Weights of a small transformer language model: a variant of Muon for these matrices.
MLP neurons of a small language model. Each row is named by its layer, matrix (gate and up: input weights) and neuron, and shows model dimensions 16-143. Each number is 128 + 24 x the weight over its row's rms, rounded and kept within 0 to 255. Numbers have three digits each. A neuron's up and down rows have the sign that makes its largest values positive.
After each neuron's rows, "fires on" lists the tokens most often at its 100 highest values on Wikipedia text that the model never trained on.

L10.gate178:111160124131108137182143121138093145129151106118106111167172139138124146105130109138153111100111129117124134119180107089091156157086071138129141130163132106113095146106128120136137072106172157139117150132117146105099110093108132175089155112115119162156157157127158116109155125115132166125072138120153155167179146099134163124132153113141131137125131122121131105168147105102140082109137
L10.up178:164141150084144128157134073124115158151112132153153119081150112116166123135138107168134134150149178124122148133098148185099105112134095164124188126093155148140141152078114147139152121100105161107153121164101130093121135125122097196095126130121135127112106076114168137139134115112120120163144122126152106158126130158143123149142161107130138119115111121099127171123086115094133135119105
fires on: " \"", "A", " a", " \"the"

L5.gate9:132159131156111152122093106158156163155121163129103149156119095145145150102116122126148099114106121136103116113155133134092159110158161136107171112109152092140122069117099101102123088106121113119106128129169124136145119079149155115142161102141112152089116102139142120166149137156130156125101085129096118128142117136139067140150156154122157168153132090136070119141174169105106126160127
L5.up9:169097187139116142144167157141115142091135151147159169162177131110138154149105206136191105074111115154155115102147104147158141127155173087128127098111138087120130106173125107125125109103134127127117105135148119112130139087107162142097147104088120168090128107112131134132115140160128105139112149103106135157138142134118103155138126151132135085129141101137063110152127158114109146155124
fires on: "l", "n", "m", "end", " bl", "ific"

L2.gate387:136148084115084107092123120159147109115148147124121145146161174126104161139086110187088133162143136125131120104139131139134090105113166138129136143149091144198144139120142119135138137128131172132145129112104162124143115090176193121093100093129112132123124145145107164123122139141141126150164143177149122141108101100102136123148086101122153126127151125161129104163138171171111157118114
L2.up387:104146133125141146111115107117158124091136138129074185110132133111108152184136090161121141168125141142148108107125110101162073144106160101141101155147116154170160138063145106144121140150148130100163105136163152113122096096121157133134084134126116144136092157171100153140099136109132102134154133158139110118133118080108144130141089142119124130150137106158145157134162148190138160121124
fires on: "ed to", " to", " could", " To", " should", "s to"

L9.gate241:156106150128144112129112130148120161130114126153116154122137105114130125129105117172129089143093150100107111099145113115135103126121143106131137119078100132146162117168156102142075106140118139140140128147143121137106113115096066087110122153103119153135159153104114088147109131127117136132119111136110158114151107108138075125094077136106135062150153090132118118125165095136111077103120
L9.up241:160117088121138102111122159142076150142102136141120133087112105126128091152116090138105120127097138076137146123131156066153123109145096085160088125104074113150134090136149102097149101146142164127114123166154140121120160136179149130131118150112099148103162154103118087140118106084143135114133083134148151091137194110102093130117134118133159146127135144119082119127102091158123101092125
fires on: "\n\n", "|---|---|---|---|", "|---|---|---|---|---|", "|---|---|---|"

L2.gate301:114115069130173111124089126160126081155112118151136117160162108093084146102118106132173099134088130152100124124155130082079139155117112160128099129156117145109129103134101123159150118123157155122123092148154116136113101158147120127156134094127104156148117096074091133113081101113109138166111126138138123141098126185112118121141113134130124133138169130131158142175100111088128153122122
L2.up301:126147155094116113144107108105128096101130146158094125147151113131101102129140128108134135111120115099115079088141147108093120114116100108158097119099121105144095146155111176155152129112069099114132117139154085179152165100147097123150097138124143177152095125131112147115124122109114158115118088093128130138133142116133105195104123112171171117117165145172143157145124142109147132151138
fires on: " Y", "-y", "Y", " Men", " | Y", " y"

L8.gate402:121082093096119125116128078156109137129154112130129107089136139154102097123126128148151175098151157113111117094140144117139103152145098137145120128126118091119125139078102147133164116105138118144106150104174118152130141126118158152181135171135107122140107154158145086138140154098162132095150126078101120125165158122086149131131112126142125103116170148101164156124082118109155136140146
L8.up402:124122152117106152060149127157101143126187099102116114125125111108178114145133143142134145097123130141161123105137071184091103145117125125109126121129108096117141106098091123095089090116134175125109143127100142113138134125075129119137116181126100111143110139151136114147134166153131158139099121131101092154107162102120121132149151104097119120129091123102166152143084143090132153145154
fires on: "2", "\n\n", "\n", "ric"

L2.gate385:129119098171090133135094147150121144103089122106117149122137104117072123144122124161091122172100146146125116147126152191070185092137107153097150160100118139115100158102152132104119137143114105115122111125129103134150113080116132184114168122139163103166161141139137100170118088148088147129133174107149100129132140131091119162167104133116134166123145123131100137104113133126106134110110
L2.up385:107139175124145110146091150095136117109100147176141102146122138188129156112105112118084134139124112132104145069140117113158108116156122163112106137151136120142119111083098139099165138130096113122107132108122120130162128150124145154110139107118109153113142169157126112172100128161130122133131136118115126115149108101126104146132128174107136167149166146195134159102104135137085158106172
fires on: "ource", "andidate | Votes |", "Personal", "ept", "ribution", " % |"

L9.gate445:121109126151145109111189121112125132103142113141148102141161135155174147128151158149052166155126156101104115129080083152156125150131135098093180112149152080167110168135161107113127137130129120132115139134135149180151142115108126137127134105144147155128110152113175145134136113127128136107096139132128172154112140133120094146150126139188149116143089094141117094169124160116126129123124
L9.up445:145128139144062115143124156120153130138081098115131147154134120135088123138121131110105096142179141125100125110085159175171134140128078116132147109164131092129138138144100173114123161124115127159140153125121125114104145102144171154154161129104091140111096107113138128106126149086054117135105147143107094078141122112128126149169128144088141135153125124137122181116151145110095124137130
fires on: " one of the", " as the", " their", "omm", " home", "'s"

L3.gate466:148141125135100155138126133199148142119143142135106180114128115097126157151155128162126157122126140129148116103158108151108093110086116111160137158096131133114130113113122132138087156089172119143141136142134070163132117120098072131175145098145120096126106158118172151119138111115125141132094111073108141148099165095131127135128107128143140053116152171061136110114110135104125128156114
L3.up466:126116118117144162125114125176145155149104151118138177135169134138124098186130118146091144132104158157121137120161157176140109131148139122142152143095108152096150112135126108142135189120117119150142118145134105181154144122090092086115122100110098128157115118083148149151152121137153151080091087126132101135136089070121140122104104118147153088077120112135129116150104126100138132135086
fires on: " pre", "ash", "\n\n", " Pre"

L5.gate185:151109134159145099143187167086128111083082135111128124118139102143110130136126126150174098142110144098117126126167141135167155109130128149120148116122126095155134097107134176195127132142126084140177139109071148141121123080148087103127111117125129104141162117124157166125145118134124145114154108140116085103132143126131128154112127096175093139108141084089117139118161152117106094126121
L5.up185:107098145145119113128132161134120088128138164135178167118124134190125150125131135139109084146129138083131122134186113081144132116162140150141167097143126159124196122092127150148168131115110139144114153115124139149106127136129145147142123111106096141121089142160119129115134117124101142099146135148148105155120112108136103138072132113095138145144143141109116151111129158143102134104081
fires on: ",", "a,", ", M", "ing,", "i,"

L3.gate40:151158144098136165141089181113157113116099130086152107134110132122175107134096173116111099091116128110105179123105131138103116164120151051129135136143117140116137078108151114133144132125147113089110092180146131101160103142156099136122131106088141143127131108116119100121157137139117126113120135128175123161145139124094148147111130141134120120150140110143138116155086105124105136109191
L3.up40:165110156103144156135143137157120110104124130144122152173156126111149092093121122083110094121142124095094142064128143108123119150151126131134076098122111123092144121117122069185113121142130113112117132126098103094170145177147136081143128120122137151123128170128119121120127095140130135131098139124142147116141121129150146153059148111114105159161150161156109157163134129116106149106121
fires on: " Co", " Com", " com", " Cat", "us"

L5.gate107:088114096112140103107079175120079174105119102122101118109115096154118140110193164149107122111134154147095120121123118132081121170114121100124143158155148097131151132117129081093193137143134122149150140129109132076125109120149118116123124154136149128069129149148136166120122116091110145085113123178157119136160116151083139156120137166148116099105115107130111096092104134172135144076153
L5.up107:109101131139120165109110172148149130153129116126121119095107103156130115090091160129119097146109132150095085145119143161129136108118103148152160109122144112138128147122170143172161163115111112120096126098132133102111129140132169093110108088097173114108145144157159113130118102131147126095133149130127134134163135144134155114102162148113083137122156092141098118123129078106118139088113
fires on: "s", "ing", "\n\n", "ially", "as"

L8.gate178:147150083104130071117140140169140141123092100118101129136150108073156117127090100171150117151090149076107141125139165114115098114117121129120140117115078137152148071124155108137128092167154142155125138151133129131116120106124127116119127156086149176108131161079134109142139123086113142149109136133134123104141143116128088150129097129145152090150164108141127118142113126144124100094122
L8.up178:150131113111152103099149128161128131103141096171126139118156115113142117107103113186135102144105143114109150171146178105126100114135109142149169099103112113151184072135139121131137113185129145133126104166154163125134154107142107127126141181083141168116137146098144110139130126126110168157111126156110129083102154122142085124133114140154108106151169140104122127161129142108154084107145
fires on: "\n\n", "|---|---|---|---|", "|---|---|---|---|---|", "|---|---|---|"

L9.gate17:161129148133111123149159147165145117109106154094077104119150101126145129112158115141139130115105133096103126075124166069075159167132107111089130143118136105119138076134180111139104121119114125102102116151109121094111113097136113124160149143138150105122124084165128127134061159097105127164125153126152135094083093104134110155075102130148117137149127142116133122104109116169113147148171
L9.up17:127141097133064129153131139142154127125115149095114128154141133127102130113146125134113102119127121089158132117119162093118188140138145105112127108101145096118145062114149130124109107124148112108114087140139127127127146122131092118145138141130139120145144120162113138153061094107128168144086159091135147136084116080115139108067147119135170131158103181098136127118109119147103148116160
fires on: " not", " Com", " com", "ir", "om"

L2.gate19:090130095110153081152130121138155138158111153159136139122122158091123141122105131105198122139116132103156132117170169136109154138120148143125094109103124093140143135143094104105151121109181121146121093153133132133133081091100167149149141096171088143130118156152104114117128143178115090137122108145141145137129143105127095106099132120147113072136120102132172114163089134125102185116143
L2.up19:168161148143132099116088084115127161127120164156072110135114107100116122137094128144179141094135155153149132140170155173122129128114144106155083106148119141168144106162154104116152125086140138121130120114124089069109161107144162107099117144123098120116097120079105131115127171119143125137152176091109108135176142126122133151172085120152162130137138103149148110074119132116142159129134
fires on: " Y", " | Y", " | Sh", "Th", " Th"

L2.gate539:123134155115137134082136122131126129124100145150169131126153161153137107113149143155096096096130177113101141137121145124102125149110138143107150095120146160094126133092127137106150117153126126096143099053148087142148186113090092176126115165120155089134135135045109106160113100131173130137117088112136168126153147165126134144192082113137123115173135124148108092123140108143137115126122
L2.up539:126093121119128096117118114139123122163102100118193128129146128107139120107129142146112111077126162110143097145166115105128143144101164137123122090125150175130098125139121144092155112152132136131169090114156146137118145099115069126139107109117109078112109119095127135160128146116100140138139121139135135157103152170129128153179095101140151125139149143074141129139114179150153129118109
fires on: " An", " an", " in an", "An", " with an"

L9.gate25:155138133098103123140147081157158092149157126126124115125135138120144137112153073133124086165100135122112113130149087169124152174112140139169101151127153088093155130087127149166119121125120173158118127072138124168088142167092135126122121122130101163130148141146086129171120148109173172149104130115124132134091108137143098169081118141117125126093111095152063147124132129136100129106150
L9.up25:115140138117133134123118128154113105075107146112112133120121140144107122097086132120119096090137138130135172091183116156142124113093151099179169134117129158182147142127132113120084139104146163106115123119104174159127110055138133136157074153119171169156126113117095159138119082115114149094131108139145122177121103079147118130121111149120102113122167146140133127116148147149151122136134
fires on: ",", " to"

L3.gate288:125130139096123165146148097181102130152138110093118075110138149125133188125114137174177113145093112091112159136104149143088124137122169140111134141127154182168148101109130128129132161095193125119156110162103152126133097100133126136132095125103107125111137136148139119128109094147103132117139100125112146130104118137146128143123129122124087138087153131124127080097105108121142141154139
L3.up288:122146136115127092129109118118114089141163115100140148107126126146158166108136109168157094122127134126078140108105164143087104129140143133129156169117115147156125126158160139118085169089150123106191069186099134116138110124130168169151126108064138128097133124131131133124118098148101116117150134147143076078122151156104132162123135130177128121126174112107141106130114114112138131129131
fires on: "\n\n", "ominated"

L5.gate485:119125126137135127185135140126123133136110095181136103127128106191095130133118116132179109166129143105119113128190095148152096116140109144155157131152100086155119125072113145126125129147125155160133135108097137145129146118141073098089101144137160112118146099134137191101139149086109103129125092129114100151138114109153137153109126087164102171162158108118125157117137163151154074121141
L5.up485:093097163150195119092184145125152114131143112133130133150125107147106160111110139130123136126147120120189132137167085098130116124127131081107145140149123155156121114110114192155147125134104102144113174121136159124095144088132108146110135139136094129107134094142195184123162123115148131165139120116133123135119132137131159140100132138128086121115168112158119120127123134172107100158125
fires on: ",", ", O", " there", "a,"

L5.gate619:126115104128147115136121132133141125109102128135115151107145142112120117105149148127222148143134136142128118115130128147093139164093140123126124144116173133109128139105155163172149147104144134120089137076172125113109081101171142109133027141175109122101115162152132136132144089123128123134173134129132129140151140068125135137137121120121114139157136129132160089125120123110089077145126
L5.up619:114096159094176124100160140121141159145133134140134106151136090143111136141145173137183110084077155176119117054127104129124154106115102109142151138174119126123122127130104144127099149073101115148090119132175121108093099119125125111160106151160132111139111174158107108138123128125163139125144147133143126136157151139152126139094142112109139119123097083109153147106075156114139159134144
fires on: "\n", "p", "\n\n"

L5.gate469:107119164124124122087116116093127134131120123112098117125118101129170112117146130165102098104129155145094104163093132123094172108110109117107132129126121133108121133133148102114139132115124117073148129106111116105086096118144167127132127149119060147137145192142153126075127192155141124096128143132150175129135116123118116119111148065111133111141100124164138137129155130096168116128159
L5.up469:096136094137106121127137161156109124113108136093119137120100107083115095117126139151133137143152117165107125156092100161132120095136084132115126165140148130119128119155119103137136101135164148116113135132166108152125147141094154124084125059113136106124096092136186128132104159102156174108107107076113138135144100139129159163078116102123088122119162129176142115109095087119170107148116
fires on: "==", "==B", "==S", "===", "==M", "==R"

L2.gate465:154142154124150125148139134146133084119130133097136137153139127129122119123108134118106083119112120147084158142127154127134134102104129127100105138085135083100136096089112110096109184109096127125129112126127083110157095132090149111101115157161122168138132147069116109088129176101113121146126106157121127150093128164143101164138155104141133145145165143092174112118132125149173086145145
L2.up465:101110138157159142103106110125130123094150130094118167092111086113161114102173117109150111131107116152102159123149109119116155097121143155189134101108088102123113126107151130164124121151089108173143187144130140147134143110125116179143144148090154149113148157157145139127112175083126150130075091159137164158095134080155124139165141093126097126112133148139132137129150126126130114141133
fires on: " under", " rel", " near", " under the", " upon"

L5.gate439:154146130134146117115094134099133136132108114093126109110088131126149092120133132178154094101139141116100108125139144134122120093128099162142148169102148117118131128138122139115187152099151114104109189119157100072117081145128167106135142109138141072122100129134161158149072115121162131131187128144103125101111059145086139152087141111126121110116167103121104166161103145126161117087108
L5.up439:120155128140131115117133135126117138116113078121106118158093126109153136138146120174132127112106130131104125124163151097107141097120067175130121153114142108093128143133142159100100141124175126112128184103156123113123095169142156117138129116109080137149110146132161162140087079128140135109159159181095151121069044149120147131087138113129114095130133107113132132141104134096152095108131
fires on: "==", " att", "\n\n"

L3.gate189:127155112121119150084161167159118070116144178140124148098138139107151091161127126144137126139137132176134132127086109129111119131077103108143147185173089159108120157092122178175147143124118150147092135110137144117131117119111126094123116147118173117161153129112107134136140156130116091126145180138130105177124169107163139123129096104187160089093132136163128110150144139108179143149123
L3.up189:111110150121092126083143100147145109136101133135132159137139137158158125176084113149117114132146137175112153117129151115118154160101121121143135199168128127117133152125109163137165158137134190128109125117124139101090146146143135093096118102065137124128150112128097089154133121101093122119129156118140087104156140097173121108142123130163142098130119143190147129135120149121144165132164
fires on: " to", " can", " may", " will", " used to", " order to"

L3.gate331:121154120076134083152119142148121104159095132113122127133131151134092111132109150199154126139128155125158120178134123142113083126132108136127101097116097124146136158106078127112161117123159132171099132095142122170131082107122138132135088103147151143112136138091117148118139148120162154137118138122150171155100162135134102097115152110152099111141089119112112095154110151058101140109140
L3.up331:119168127137117136164117108179108095160108141109077150129115143127119132103140136157152106127074113166140131154111156102134121139127110117108096119160109133164113155111093110090157175135132113150149091165121105166132127169138199124118116173136109166160092110107096153121100125092146164151111148120115113165155150128167096104084135097168125115132106120129098107155085129097107132120110
fires on: " Y", " | Y", " | Sh", " y"

L9.gate302:178140121142146123125130137175111136110113114153106097146104153148161119105140108137136097147123148137142152123161158099128086131097104143144142128118130102151109102131113112130150128166102165161105151146147110138163119111175085097137145169103171172096145125134086116082132117122170154161136182145187112108146135111099091104097107140129139073104125100140089105153111089164088090120146
L9.up302:154112124132134126143144134160145103131116132103115116130161140141102107118117077131130083113121129096127173126138174083105084138125146119109122118122129093141144109131147050112159179176138112172137134151191087107155165148125124077090116173128115150111135161111104073110135110158150171133132106164094128102135142141148097131097120141109153105098109128115065143130136089136101114098102
fires on: "\n\n", "|---|---|---|---|", "|---|---|---|"

L2.gate383:131181142176175138167123115108114098140145132092110146137113090104126084097147166164089097120076130137138110167148157101122111078146136130116132147166095134125124103081122102138124118120122120139111128117143111125130104137090118171154152124095134095129143155091135119144145185125112151175135175131112114141114157142111089120095105145163119115120110112137127130130094112127180169131156
L2.up383:147188107152141151162114100099100089119124114082106140138117097134135116143136164149089091084071169127085133138153137116148129095159139140146110127152142140109128100080117102169134164122150114096158123096150132100120124157074153143166125130078116100112157143111147095163129146110159122167134156107125123130090108133087109104094101125165099126104125115161123099129124127156149106128131
fires on: " ==", "=="

L3.gate102:140132139131139122080163107153121132102086121168172131132078154123124146142162151059111125116106192131114126163152128140127130114138132144110173101127155102113122092076128116122154142124101111113192102125094126098145145083092095163152107149135122105099118144118146160114137097104145098140109096121163161097158142091122132149147117075094173121132170149142124105155126114134112094133139
L3.up102:171121166097090118110133122127086142131127193111139133136113136135150159108128142123083168114127150119124122144122133133134099137175165139138144137123158109114146113074099119125121103133164105122168164132115131133104129110089092144130075111149097127079130124112181123086127132135085101090124126122140173151130125122138140120138145095115145164156137115113161119125125143147120129096117
fires on: " An", " as an", " in an", " went", "An", "):"

L5.gate581:141116175097077137063125167103081113117104134166116129117117135137148141124127147135134102140173156183145131123111146138153135138149160118158095148137109114140117162123097159127112151121110196104140116129134148149119115129136165116113118123116103150085113151096138113119130134115112112170162088135125091122139116100147128188136096158129134155081136160133155140101131135124118115127197
L5.up581:141159088112114126105159107135136113148079116151173150146093135081121119129112104122118141140123143126138137140097096097170099116117134127155143181156074096146158168106127162126100164127151175106083145121084139140111154126124120112117140136125115150140127117119105119120159158117144136111144130114140088130121124098131136155084113142110137117136135115174163155159155158115119116146120
fires on: " to", " order to", " at the University of", "-year"

L9.gate631:179172087150116109105161154109123074124102152104150165104146128122115080169109162070052113129127166154151121135152142147091107146144112084086155105108105134095099147135133125089095114113133100114140138109156139137124098097136122142102140117147162128125147129155127133192099080127081134167111125093117136120157123138120103119098129123128144133142112133111129123163133108173150115145104
L9.up631:115141142165125078144139144150136108114132179126116114138151101188143108132102137128057098118098156154158161099107142149109164105156168119130105123138113102143094125124138123159134086095127147103121139175133067111127101158139096141126187144127160155154104140142131092150109128111140114149161094136124137124168086118130099145135114134139117124162109131119120155142134150158103133103179
fires on: " |", "andidate | Votes |", " | ", " % |"

L3.gate305:143118109083118106125140131180132176137123153127126162165113146096147102194159141141126125147106108143099149107164105113095125130138142087144143119124095132108151163089143149153148120146121186163089151116137114119100115132117093171164098127116116164097129084136092106157108133102103145147165148153132129102110106121126128092150083166107095157117110157119098126149154172119123131124155
L3.up305:137140102148144146117132121128138117110094117093117189107105105126149140144112101124105124104145127157134110094126120125126121092131116147139123154151134125184106121096124121133172135164097154167110114097133168075112100149079133166144087080089119144124112174078136120132156114131117096103164134176148117109127131114069152132148167162164111083101137132191141153092138128150143100108135
fires on: "ed", " left", " will", " to", "pt", " studied"

L5.gate289:122109147102098101132117123135096128139117153120141143145100145144125192169117107126099097107109127118087114090081118119104130159094130119132122135138134121128146130076169177130152159128128146090141128130104074128158108118126163129123099098141146140128124124133105102159107168157141109102152137124135162152080110089115123116146114108095094105150174132106114083138130072135115104144051
L5.up289:170121096153138096159135116137132148067127148157107135134142126161089132108196125140120072137113105145091142151127130142123154135151130114141101140112113114120135101118111155141081117138134136124122116130107134071134149075109153139126148153120131126129123148113102163147108097163125123136174138116173145132113121149124142124133110144125136115136155114106131074131124154152149166125077
fires on: "\n\n", "r", " at", "ox", "unk", " an"

L9.gate444:137084124100133077112144162173120152091133111088121145139097117114128094132101103142163103100084120119128127102113108139122092137158134080110140154133075130166171153137124125103102152139124125101113137174119138160102139107143116056127117146140116162118135138132141090125072133109156175167155158145131130091141134148134105165116118174115169109168132097134088085132134143143163097123121
L9.up444:128127083085174125157125117131117161068079133153103118152137113137118137114125059140140107142110081100116107132138164135131104107171129097167084118106088106138172121164151117148129112164148126135167132145144118135104156149121125119143168146130100124130098167101157061120120139106142126180142129144156151122113131151152095137103100130113138140106117094156125117151096110146151102100131
fires on: "\n\n", "|---|---|---|---|", "|---|---|---|---|---|", "|---|---|---|"

L5.gate440:125111097148140103131108177100110116153100073137124122066130125144142134092151126117145140147089159126158128116150104101113109084084112119101137119165124153124111127137097107164157168124128145175153138118073076132103135158149192136125153167140107090142131130163103130133129172120107137095069122131127133134117118122143157109126148128170163126100130097112120111096170086126157162125184
L5.up440:176073120132179142116118111097130142144159144145115124090132119129105109114160078085153137155151158140125101093109103121188148113135120103142128141146128063117146097147138131126174143132156110162144135139135117114083114117153138126180154116182128139116140162147142109125128122139120114113161143154117123126154168157126136098124188125160166150112163092146120102096163113110119152104093
fires on: "s", "'s", "ing", "um", "er"

L9.gate145:130148128102084157120122115161149166134137149115105121126157065106101158135109085097108127142038134125135116112131134098123077141135147115125130131111153170149111133085165095148146142126130150148127116178149133130184101086178151116096151121087151114115154107086143148137087107145169126129132145167137125145120140126104108130146111128126115130170144144093115132158144081080082101099118
L9.up145:149118093114162154130125135140159159163124146097139135133141103102136144155109098154122093143124149161145150129128163091108124130121169132150199133086154147130143100097158112101124160126137136119161093117125159185152130098171130103121143119114148133092123133099119137100161121127134156131126149084162118151149132123119147112117096076123130118185176166132104104138094091126140096097131
fires on: " C", " cre", " pre", "\n\n", " | The", " c"

L5.gate542:103141179141119112139112099114117145111116149096165122141123126081136136153114132117116121102168155158089081125119160105073143115129123130107181151116136094162145148131157136190091092148106125143083099130131131136119176130091101145201122132148162132145141117146116147184118090144123140146090126115104135149120144175127152131111114147105149135163169141114188129132117148151151102098124
L5.up542:108127114135129148135098132116135105103123131115180147122103132137169140124085144112115104193100087175119102152128112125102124138121164116182126145139126122148170088125106164161108138132173090121084121136151134142093151125136162151159058141113139143137092113144099125134074124144140079118102094121123159146147131140149137105177144138154115090150098132087157119162116105134118129102108
fires on: "\n", "\"", "ident"

L3.gate64:130125125086102119085125132145115138128106118114137154130132094152129118149148141119134157122101146150106112157124131117124133107128131178103081143121126132167141146097123168144153123130140148125092062127111091138106125123094160090157162098142150076150139155143178130145105122143105139129132177117093110149128078117134145139078130167132097124137103121111112156157118124119142140144074
L3.up64:163136101105139132077135101155120140120090092112132126157125143152140085133083137121151145111107158101091113150127084162113119132117133135144121099156163119111145108120108118135140152111134145109119106163133110097129111143113140110119147115117077100132131109136127132170068126133120186167118100165109103105104096178109146140097141145126091074125119089137137155137136128072131137120095
fires on: "==", " as", " in", " in the", " on the", "\n"

L5.gate337:104123155157142150143126089098100095111127115112137096142094089117112109121125116123120125105140125147142154117104142132132138139111167096117103113104106046133152133134138157110133135137132164157142126144111156109112157117145154067165135122170144168112142124162121166121141129145136119115094151141090115188145148099107124153144110146146169127151152098148120093138079111121158144144124
L5.up337:144148043155137136123142123139145149111149126116151120132153133102090139126106136137116137120122152109110128137135143111108124125137126126116152113115118085087178135107147135113148121153113130136160139135105144132110113121139100122103108150115140150094133151123111103126118170156098118136127154129144087142138097218111103132141116159150115101154128153174147082087061122141130090153129
fires on: "way", "St", "w", "st", "ur"

L9.gate384:108160135115121134100123113169139087105135102133156148136162130130150165141132118082152182101116145163107090138099149150136146112142121121115085110146113141156102133102128131140096106129119153112074126171149108151093153074104190170114102131094133148151129155130139134123111124104111137138095154154105113159150141094165140124112144142114121119108145098147197161110155148118128131100120
L9.up384:104117085104164134087139107151152121110073136102127126096128154112122121125133164142123140133135113132156080109140139112133149131168154144119123111127127112115131099145144117153139133099160128065117108133145104113130157116115124153142175152083100108164161124201125120132090111108131131124149145149101139126162098136098182139163158167134071168091130123057154133109124088143126097102122
fires on: " in ", "\n"

L2.gate56:132160143129128173142111125150162132082147167147112126137146154119138171132132066107118066127169097123093124112161113132106089106077139150158177124084119137164151138110141117131142120170189127103087110115121120155105160148077131116154101153107167145159116133113123145152111106130127120116121142141136155115136103107122111141123098102133126090116121117149135140133093118163104140079102
L2.up56:125131107131112157171116138157119150135111176115128135132113184183135146144140140106163069134137106144111096117146100161134142127101157140135151093130151133187151133089116097110107138145158107095101095140135110150088158150105162105121141135138137149120133144069131085154114102147129136131134114096151129167155128166150119172147110107141090097114140095124155091146108130162133133069100
fires on: ", the", ",", " where", " the", ", a", "s,"

L5.gate366:133081120156128104137107088106135149096140087100155158143101108115127125112118151148140086134143107141079144113106137125140148150147172177123130153110132078111137172135096155135102139111125108109097138116134135118112115138136157131165141134108094097118149121118117103113104142123127143091103133140112147158068129134122115146144163146118139154102121130117111140147074210119077149105112
L5.up366:113081099108148131135174152137156127136127107112146134113169147156113167154141143162122088130073126140108151130147165124127086144183137127112197102115137121116099115123108145146095174121105154139110137080131131112167144098122155124132073148079133193144124147152103104111097132109148106115097119121098138124098158149126122128132137125166138107126118109150131106127080143127091132125158
fires on: " m", "m", "w"

L3.gate524:089126149140106132102191109176118099142106105136153118130158112183139142126127137141127143117169161104150124092111165123104148117100156143133151083139135150089098146072124154108154140169135154124115151094136139146133122129139148138149175108145148102119087080148102113116135143139113123114188100102103112117122142104154070126113129078146150115123115161122106131130110085130085114139182
L3.up524:103156155162160097087137160123116103141125077118114119184132108149104147137104127143163117084144143114135118090120124103099132146144146130142115110139174141115160175135116112142131097153114122117103125123146138089164145130168109144156139092131119120142168115172099141157163102113122104127124083119118112129121126133115083167160108112067108101104107171148131100095124143151180145118169
fires on: " own", " Met", " by", " met", "ed by", " elect"

L5.gate271:096125146150105079111118111086132190175141139142130075124125144120160102130151130129162128139103121084126095126124102148097132114142120129128161108168085124151127117104184137146091100107118106085099103111171099093097111101151094114143096143093118139122121144132158138098131116117145079131144098110117132133132122110135127114170131130199156163100114107122104143151073124080127114172152
L5.up271:095136137127145143124160115104137165170127122116118107128119103168105105117168144109126136175111150135161088118177136107120152123127111077099123113112114118100086152103141187133096119104102111136133081155123161093115100124129076079139111159108115150138101109088169144107120112132144094141151123120127085112155104158119141125136115117152143170109142117145135145183114124116116160134169
fires on: "w", "st", "p", "se", "av", "ew"

L9.gate544:159102119139145064103128142137084155109120108139129135119116082114112091096099129177143130153093157073137110130152139090119100137119110128144122123103090104133127099128136092120110125145142143100088115133165126138131153108125142093113130139088115153122137137103139092140081110086143163152107129113126145101138147116111086140114094111136159117147132119118081107103130087131117093087117
L9.up544:166127110113128112098101133148096178098103142092120141134111090107133118128121104147157114149098163124112136127142169136121098156120143118139142124123064141161146093137134109095121095150133162105143125141156144114130158124141123126111111126091128142127125145091102092143138104096135157153101105145126133108155129133122096103112085122099150066141134093104099112127112076135148081108133
fires on: "\n\n", "|---|---|---|---|", "|---|---|---|---|---|", "|---|---|---|---|---|---|", "|---|---|---|"

L5.gate354:121122193132123121120162156161121128126107133134161121089165101123117124161120126162092105150134096136120121144139149118158132133095127117164158151096099143162110111153156118144141140116134179080093115165084070134159139113109102131132137130091134131153145122125092070116145153106139163136146119124127124106103136160138121166172107122138125133088157111121099089120040108150137124126122
L5.up354:110123144144142108129107146131110118159098124099163135166169126096149128086146112156122128155129092104124151140143112136137121114093115132144124133097081157203107108163152152116093139154156181139121111136111096126153119162120172143149189164074122115130139132081123102151119148112126170116097127132134127103104105176092147154127105112147132091094134146089099093115085089152085139109124
fires on: "\n\n"